MLP neurons of a small language model. Each row is named by its layer, matrix (up: input weights) and neuron, and shows model dimensions 0-191. Each number is 500 + 40 x the weight over its row's rms, rounded and kept within 0 to 999. Numbers have three digits each.
A block is one neuron, or neurons of one layer that tend to fire together. After each block is what it responds to, as a language model described it from the Wikipedia text at the highest values.

L6.up8:501545473566549514514544439500559533611476494457499502438499485530479511551548543509548474505526439507505480496453511487467456558507549469486596533434505456501476466428511553510564533531487495469457548564558461448548509442458570405514433462427562477507530432429405514547517460443454525459543476489508451497511495512539512533495449505484467554557531497454477550545503494524456485525453541460528563479492604446518519553515531531540461466439473461538518497465508430508514507469424532508516462484556546491434497501565467535497493465484476520507503423523558471512518483485511510452
L6.up60:505506534529507504478491511465555486461487529499564515430490491462540497506473492443482454548520495485478500477534453562444487546615490405558465548490494544432418422549525557451496527460462494484520458500517484481538532452530499497523459526538494532570461538537500547522540450624550520515502443521511509534456508545536501460471491426513504540492538531493518513454517480531504507492517501429474545456535506525543492499552479545482605492480516515553483497431470430447524480455461454474479561480504484410435501565454572456476462470533472513482545440534528441557542462568508545401
L6.up125:504451529567568490565485482521491480483494475443496548464486490534439462574506412490480461543559498557534467501479446418514481533560488563533456464475499455520592486545479493463518501459492491483450512438463447537484435498525521452490420432487512582459537586506422564540552451490480526518549543480550525487553436581531528495507481526541501551471491512490525468547505466486488478501508408512560452473520504506529470581534525531473541465484528394540565432464536505469524497455460480528521503477465466513583536439477479499556507564494483551459480469474451546477555504451519470518
L6.up147:475462549548449503491482557492506516441572447495536588559547489494448473456497534458509493433526543547503552512495440524507440428544462477611500457494461492500452440573524553454385481501550453477505517522486441494431554550514454492566442441432459515488525490511461497556507425545489484502573521537556507458534471476540498460490506548504521523546475522564488431514510501498492494564568460435467473464434490538531498534444539548520481560543486510582549474429481420489495458463525538505520464460508521441543514442562489568463522508517559490517493483490514509493481469507497513515
L6.up532:513510539502521418503469404503572471532518454502503459507466522510468519542486547464530468537535491434505471472472462463490463430537508496505533505520504541473533463542458508505448491439411489448535491585602522528506544471436461459557401489483479473464497526494498585585531494486438556446510481513528472463451453501543474470426525489452491537522514578537469557530495464524483542557539460542482540491541504490495514437523545469460535453482576430508517519514483465457543546453448621523527511516553574469477515542517517528510418472518474454525448532445553512486451514525565524512
L6.up588:444469576496541500534507486434473538444503455486513497423400479506497480602515507447493499501542511559450480480473484419450468520560575513521502515485511506530431477555506509512435490484451496505447493532488535538533512548502474491501484455471456482533595517537455578481506496536513474521530506483535458552552468492537423456532445470535455484516515534505570495483472492495549485460528426552471540465531533463530536496478534553545473472500509489614481462477451475379515525475508555498575490489534479461499554432465473481477483489501474563511529446497592421523551447557558529434
L6.up670:420546407529502503480480519566564511482518443504538480441478513501474525457546472504543512488491489486403442548535442474448494490560528439519456477500502513543485491492526480534485512439515490509527469552483577523555496486554478468510490559445564560449536508427499476520535440442551510444555534483567605509493491532479489543492452473495551481517452520527501492515486481468498487469576460522480530495499517486517578478440431574471454506564554511496448480464454551453574541442534491518470491505555533541485591498432486526497478459532451471480554425556547448496495438487574464433
L6.up676:399569510482535531484486470444537489542500501525549540484454498481525494582480507500474474590493526521541529483528411511516441534537481460431534544514536480485579531465540497501474517453460426542418461475494454449487465478508557551526500483553442536488529562495430492445509470505468529480514504524520392471517436560498480530491479469538584525493527578480486465489460426581541537542475416627476482505478458467524475575511511470475565455474536415509443495492467502470466512474447542520524535548452485517509512549513494475487458494536502462458488444541528547535482537549514461533
Responds to: Completes near-certain multiword phrases, mostly "to" after due/adjacent/prior/led and "of" after because/out/much, plus word-final pieces (clear-ly).

L11.up522:547578469497451511484489517470480517568439474507493487485496536571467500446497525460544446439491514472493424489468466533472479451515490546546567478406545491485499507460450543469517534494473449519505463595532458467564491548487437539483462530512508558476555508495500544511538417519531532493500507501451431476552469551490509534494466520460475452475490526475494511558454480605456519507551456468467535492464527482554499504574507505506462504452484588501512470467526493591547428472600435466612478547584491540542543487515478503482460541510499430462563474436495437482476448520516557501
Responds to: Final pieces of abstract or plural head nouns after a determiner or adjective, often before of or punctuation, such as duties, donations, features.

L12.up25:477476498518417556412475426505504497482506584472403459427500415451494430579510573500564521540544489539482541483406555450461507526444491474439463489534501496443558508545548493581510493471464535486496473481459528517471543541577499445536522478516520495494515531488485546508502508496435530490544476532460565525598580517479481511446542476498473511520448505407512536475459498472466516534539461473524483512478561547505462527522590460546489582551483494559490512513444481506595481483511447522527470500487531495480532513521528515512498430485479477478555434504529564458462464514439491515
L12.up53:464450483508457539462468501520549537505448573491476474449541528533511545479462489570514464509483498466466493512534516450485441463452522459465505480599483477585587506480496548435502502435410406586488533502610556551524501531492508512444468529513521427542507555465481464542504520480436531485505486593500537545530457504481497454532474521506504537502579467421495477497498565516487530546481521414518505477547478450538490454537527445491553429511515446460474491436493536430515519583456458496511532524457491556516538521508422433543480491554536529466445494502501491511568503489558507481
L12.up63:473516541497500449477523514455447560503513531527582511465446488540426559444483470496452465494550525456529536521488480533471448474470518458420509516473519493447540552572500528475578492442492507512471581507575551501462544549454478561459549441487467495465493557510495512534458478436484539465497457547477463530457501486534468523554454493503499516492512510487569533544453510496508533497452370477469486415520469558554527501493511385503497474502485460542447463520478515498518536515549460478484478540600500567498486566462534464526530441581578536435505534577486519494457464457562482532
L12.up118:481559420456483532538507433507516575441559504563404474449502456496570447461554519491544557553437511464569419555471481506492506479475531498491552486494487514464478489541561512407491472529494505513443525439493518413453507524520480454527448515550511576541541529449584461463507503587518492538535479511456524526484470437533513460507494487448526502460504513513532524485516549562506508470573452522485481477525570476496454540474475489525483543511498466508474400510596451506498466585521467545482555550442495500500481543475461439482486492522520460514515437600489516474532498500496440429
L12.up160:462550458514456550550493500384515449546425486472476580480475485479601456538521487444597517511517551413539548529501468480538512517447506501451578501497545463521463467444471495488478589494559522474539510511558525528489547563554457490482487521510495495516536571489463537494543545533467462478493435475528486550502516487463522434505599467478498459454523524555513474481545450542536466534514493461466508465511432531522451499487523430531477553572597380484467477465483502477506525469511444524471504456478483532473551427434455491505483495558476543459484493537454524461506539505507547526
L12.up371:478544488550493510569442476549526526527492502472444485549493471462441567461465499573481451489543526510481465536436453455468506504490548421520465574466451408571614562530409466505549485444493480500536610507532572519472493529494513448470508575505608491476485518576486517486506462465496569462476499535418525530502458475451506480534518583438471468523517506475578497450444498444501510483508437455516503510471468525508481468437531481522470497493527524496511467487474521515573528473558435477493496523500520528491536523510491473471552420574466497437555523511489536468535547522481547504
L12.up505:537518505520526446539526522446515541416532503543516509483496461539487550477507477499465494496491449493507539499473531514499533471504563532485481495476497424455505493457495471476489486451516507415486545551504472490493509506498505546444544433546420513509504452560471549607565543462538512477561493547554502539437515493535489510502553419509500501561502542537517441449542519407508453541531442485428485507579507427519535513520512463585404467540532440470547505562489542504504577443514455459473468515598496473482496473454494478503548475501588517455499492553540489400419502477581478523
L12.up662:453555513539584518486409526473551517484541544447523501476428486481538472493504536423507423476462465496503412552533500496475498499469518482488538456508488444509573492451471498552598491437478508558455518487511537488517507472523542527429510408498520465521468548517442504495482495503522521503475504523454508547520542465484452588550532515525515464480501540406521536527464573537532522529505440516553537527521411499522428495520513428502523485469547505569484490529545407550540488505449466488545483427485519541543525438472420478472438369512482473508515551481552473516529511533561481505
Responds to: Fires on the last token of a transitive verb or preposition just before its object noun phrase, such as supports, described, praising, joined, of, to, with.

L11.up638:495518519587437491485455530514565482481549464482526446493460482516469526515483524495543536478482526408484502526521457439531450403508492508450493533510451447497502561526508506469522477395487495499519541508536504530526525579578510504480561449519545507401496434451491554469506442490486483522485560494431502531550426459506457462556498501553590490548457578502537515494507531501467505511470477513489537487468442555450459525469493511465500455471531539555469465541422455486478575570501487461461445501536569528515522561558509437539484569520570461472565537424509432499524535503559493472
Responds to: Verbs and prepositions right after a subject that take an object next, e.g. underwent, there are/were, recorded, posed for, with.

L6.up100:539592513541539471496402537467541496493422407501492533523533564438485451523452490501514470525490466512527548467439514479492527529554450478561521454478492467473513467568497488508598483518556543463441462527493426472496502497504447503558450535471511528421526474582502596508586452535504484487438577469492476555453439412543483486492430479439516516505460503549492539481526557547416463528550497553471551542522489474533508455452510485450452531546516482518512554527469544483528481426545538510530465470495473443519504483517471442459592504497514504459485473534511479523540507565493481519
L6.up127:400509534493490464493421520478519461476477447577518467543502487408503434465548528511455491508493412547469531518476542388511541537483496542512526520480500507498459393525510514521572523570570500465435537516575514517521468458545524470519504557524509539431516499531560441480509500554502473534458538504443500514506478486484478458500533529471505443479477518502513510413567474519538456504607546560431526509531525481502553532466538465489442531524468509549460548553488472544483498461439520512461511454514515536480452420516458404518549498533469554476537507541477576446514459555505468533
L6.up150:598517536432523537441493499499522488432533509500449466514480578456475500516486567525475509509537443464503516523500537475485495462587467513593446509484512453515485482481451429488537519468427508562471466481468512494469487472462489509552489438511459476468464450508587506500492490505573479536564505540442478524458543460502520507504538530515463496501448572546539543467523477568421437556556474534507426543547420492554478441490568516452457573501470560514572486546517505509492481417459492542495426559552432483528524592507497527429558501483485516508524442546530520508459490466529541536
L6.up375:452454514542502510441449511490436456546525593525578526502536480485567485509453577480512552434459477541458494509489508483618452511516542538534520524430496475488457523559482486503499432516465497463443556538528494431449520508422488538474441489535454458512426446577449519504480482468533540523495507531475500522504537512573510521448533515435555501431469465531545539469506474504508534541595514496459543524555512498440480553547487471476529547426430574501477509490544517510532536459478466507517421506488479492428390498541504510486535530564500483483504475501529490448478474607505496466
L6.up469:552524518496453436475538500522483503452520459539494462590543505496572461457474472424449534453496433538459507559448525494550468476505499550574530490521528593510434492519506550547525478519492602590503508507539511510532501455551505402482466536509504491443507475519481502502566488547452462428472468484486400533514431514504503515476505487452435471502457516505521560529502431527523468520507510489472449444534455367576508535509467565531431529464493523525516517425488540544494451488497495480521502513532448558482532558491543477501584527538425472588474523466531519461503514509490469496
L6.up507:542537449478541496479526514445570499490519503423488519516538547458506503475447459450562490470539486518507413488501502537486506534524535539438577473509535496447580553506585532450501449496567484469519440484471414512480571475488507440535519522506480512530583406511535512493481449472455542510479523518538492530457544449565556462519528482466431461438541546511569420496551485518486467503536535547527463551520480450525536510491583499484432487501487514473490535472504450493507517438513520493474427549447517559581459555521574465439492466487511482438455454513472544495437519470596460527
L6.up650:496501529468522543536531496476511520523492565435529536538555537460529553494501507453512545558522474536524483522499543523451507521526455530558497490445512550435486451492509500505468549422490530518553527430479548528509514466503506498489484499514546509469479441483513498482565495465456557475462467592471503529437588449522509473541565489478491480474484537441432509512442517548485431487452448561535477534505482584517476472403456529460432496432543553470419480548518452606527468391567527542468494505417551520506480484528436536454514461508485487485532463460465534452492483455617496522
L6.up697:515535531535530459460529477463497569476472490564514576567513524451476512586470485429538550553518535508485564613543508539457471544524511457473484455462470495448505531465513511493542377465461501499445426560519456443531450498465445568449512526477423459464504477493492448562521475497503486510496542505510541466444400588495481529581497541461549478487512554507490581544456505453424483512517496502564498483494425463498545477457547537520435498499495520445510535474532451509490507504495573477437519457479481467509463544500451444565536514482496540454542447549501516515539479538544478491
Responds to: Completes a noun, mostly a plural suffix such as -s, -ies or -ations, often after several, other or number of, e.g. organizations, crimes, reasons.